Weights of a small transformer language model.
Size: 24 layers, width 256, MLP 1024 tanh GELU, vocabulary 3675, 20M parameters.
Architecture: LayerNorm before each block, learned positions, biases, tied embeddings.
MLP neurons of a small language model. Each row is named by its layer, matrix (up: input weights) and neuron, and shows model dimensions 48-143. Each number is 500 + 40 x the weight over its row's rms, rounded and kept within 0 to 999. Numbers have three digits each.
After each neuron's rows, "fires on" lists the tokens most often at its 100 highest values on Wikipedia text that the model never trained on. A number after a token or word is its count.

L21.up421:544503489429473486535476499492410440534451498494582567483435500505554500490533511523499579504561434556587431473493457511468400489498487511534427543532417513577445488509534429521561545550536478530478561511509524447515499456528449487559461530447509472503517535496616498462476537514518447535
fires on: "6" 15, "0" 11, "5" 10, "." 9, "4" 8, "7" 7

L16.up882:567510500543476451488504441465464464496559537556519510492462457528525568480514491521541453451501475525463522530542492580534526547547555458506456518465536468493427504511481497495506498491455521558437483506557523431490481495483446440493478520420487532495544431541486496472481494528610511572
fires on: " |" 32, " as" 29, "1" 10, "2" 7, "3" 5, " " 4

L19.up203:542489500531541493489475502489541529538561479514439542428500512517437486482497513472450467526556545525472495522458478523564522436468450444496494529474457487462530418513534515556440506555475525513478429434472516472500465487529507525491506482477481523472429491555464550459490511599551513508
fires on: " " 38, "." 9, " H" 9, " o" 6, " in" 4

L16.up714:479497476494536448494476461491482480518483483516540533584424472477482527524503549497475508464527457488450475451486519491533468522529494524501477497450459369524464434538476478565530491473477488522513580441484469480510485526458505487564512516469500459509435506478517501531516544523491497543
fires on: " inst" 13, " so" 13, "st" 10, " st" 9, "ul" 5

L18.up119:515490466470537463482516472505486548510551529457522556498483533457522429554488592450506504455547474513515452545467519494522501419468406479559454509463530432491545492483577535494478469540528510456491531508434543472423460485510526555528528505457493454556485510599460518459410533548562437572
fires on: " in" 16, "2" 15, "0" 10, " " 10, "-" 7, "In" 4

L18.up748:571432536499515493490479430563457488468497485482518547579535475560489481474508489529395533486476560478412512535504560431501560513466533353443460427498534495487572513498486511539483488564532569476440452429522510437471483483468556501482510510466476546483506509484519531551457573548462434466
fires on: "2" 53, "1" 33, "3" 4, "0" 4

L19.up160:463466505513495474479433523557547549532509501540497536603479463518502450480506512513396504495481526488503467442506515443451514479467600439485447501465579576547559525469534507540540463505519508504533498503471511443528454537545538419484490417531443481423421482505504480521428573475547470497
fires on: " F" 53, " Per" 6, " G" 5

L18.up887:465497476532496455547516477473519438560567517556533553445503484505487530539506534522495466514495493505494478565465423576505522506487476478554516455486425536471517479562499481568447510561486500487449465453427429466529431519473510491493501449414399480484555451473477460482530504551499519480
fires on: " him" 25, "r" 9, "." 8, " " 7, " them" 6, " acc" 5

L16.up953:573471489450518512534460498538558466475548432583530553591568530439482474490497501565409552445475575471425507537464491485482468446433498470417555465487575485583528483484479513522533507483448544455506522490446470453487535575485497490448468413528491520506451513460492543445514563558528498501
fires on: "9" 20, " F" 14, " inter" 11, " My" 8, " On" 8, "ab" 7

L10.up421:543483543475551475485455426483531512515560462552515539466433453443461526454520547468458616445489416554516469479460451526568496502540452531500499475418526489583518460577462521532492471506487487491466522454477497473538497529398532509561479532484509510405479539552574485492491526575525501525
fires on: "h" 15, " inst" 11, "ch" 9, "gr" 8, " incre" 8, "st" 8

L16.up577:490513542488472576604473453523449434497534355605550506441387417541471487498564517491503487531553489533555532499534514559527463582523481472504481469479560512475472431514497555489525405524601468531510462522474461505451501476520501472555486491546548518569501473533451494523456495486595469571
fires on: "ar" 21, " Mar" 11, "al" 10, "or" 10, " par" 8

L10.up872:487437508454514503584512529531458425456534444525512541513473401466555534498486582499443517448536483576539490525531483512526459525480504431453554478494569503524453538507471596492466464508559499509497481488439543479428581477471538446525441462493509531543502526529500480585505492569540466477
fires on: "ph" 20, "ar" 15, "or" 13, "at" 7, "ect" 6

L16.up295:569488542507583482476509455467446468480477459556561536572484501443521477503513520498491582456519493467520468521501488459558483455486512514454491581480589533553519525546465510492495516481480555510480538484468442409512525537487592493501455489542502519496474549539580529514495535501478490532
fires on: " a" 21, "ch" 9, " first" 9, " of" 9, " f" 7, " inst" 6

L11.up200:532501464517550502507426497539447446499521411496528559485432477489436467490472487568458533539475477473466446473522474491508487515477516467464464470495503439500460466523544509497511494625528534491492518484511532410450493478527533526501466459468426529463471478508424488476504504528572523537
fires on: " |" 21, "-" 15, "–" 13, " –" 11, "1" 9, " de" 7

L16.up1002:560508464532501503442415493504491562534559433532548558506395480522493465603502496529477479490500479451442504526521502553527526512504549457487429497436557438491488437578552513526475518505486535585525482494511460491491490545518487544478492488529479494525558465543515439457511501540596524526
fires on: " |" 45, " " 20, "5" 10, "7" 6, "1" 6, "6" 4

L16.up19:569503444555555503498474436480487454480516490533487534487484495466523524517505490531513523438488435537513490505471493527462460449478513502476530536483462464567528501495518538539517517459479563449554527487500535430514444528448547503434537523563489516519568479465510475549476505516535478509
fires on: " E" 32, "3" 23, " gen" 7, "7" 5, " A" 4

L9.up733:543479449574501523471445429514451484568543560538498519491447489499516465552468460507426542406451527519473524529550445462484542468500532416491513534461599475538497492453536500525546542504487508533462532502513506489523475520497441511532545475426503445484547491501481458436548467515565532493
fires on: " |" 49, " " 12, "L" 10, " |\n" 10, "1" 5

L10.up709:489456497509525525473502484522418473515577456467502503520435415513475551488498453450479587459509497521505569505461451531506523609503516430424518458503529526573499464502444551491511431532545505555506449472479518518415462525430525513532497522498502581504539525568512482501485539478624476505
fires on: "ar" 33, "er" 8, "aval" 4, "h" 4, "t" 4, "at" 4

L16.up940:506477506427507512482507559504457443508477461524570472514457453470515485473566562556479489531519485515517440496543510451467422583467514485459519463482500523508475496501506510518516484600602438511511470505511457493428552519526576528512478411515452570538508558549449418508410478603481432510
fires on: "ar" 20, " Car" 14, "h" 13, " Bar" 5, "or" 4, "ol" 4

L16.up930:566485455529504533495482369510524530565554532607476540482504447436565548528514471560470542488437447542522492459500463582452494452461506417537493512491461464602447542471528495480504546496501527551377469486480511504484518530455534481504532494486502500455495475489526459547500532530516455478
fires on: " " 35, "8" 10, "2" 8, "3" 7, " E" 5, ";" 5

L21.up319:548483492543500508522512496508491509532472501489423505469448518512464495512518504545383494585418586537509450561469593451536535513456491391494491449450555497417535586532486600524443492526498483484492451493544512460486496462489539465503451451483478600495546467498524525483483544508509478454
fires on: " Christ" 12, "2" 10, "rom" 9, "as" 8, "3" 6, "ony" 5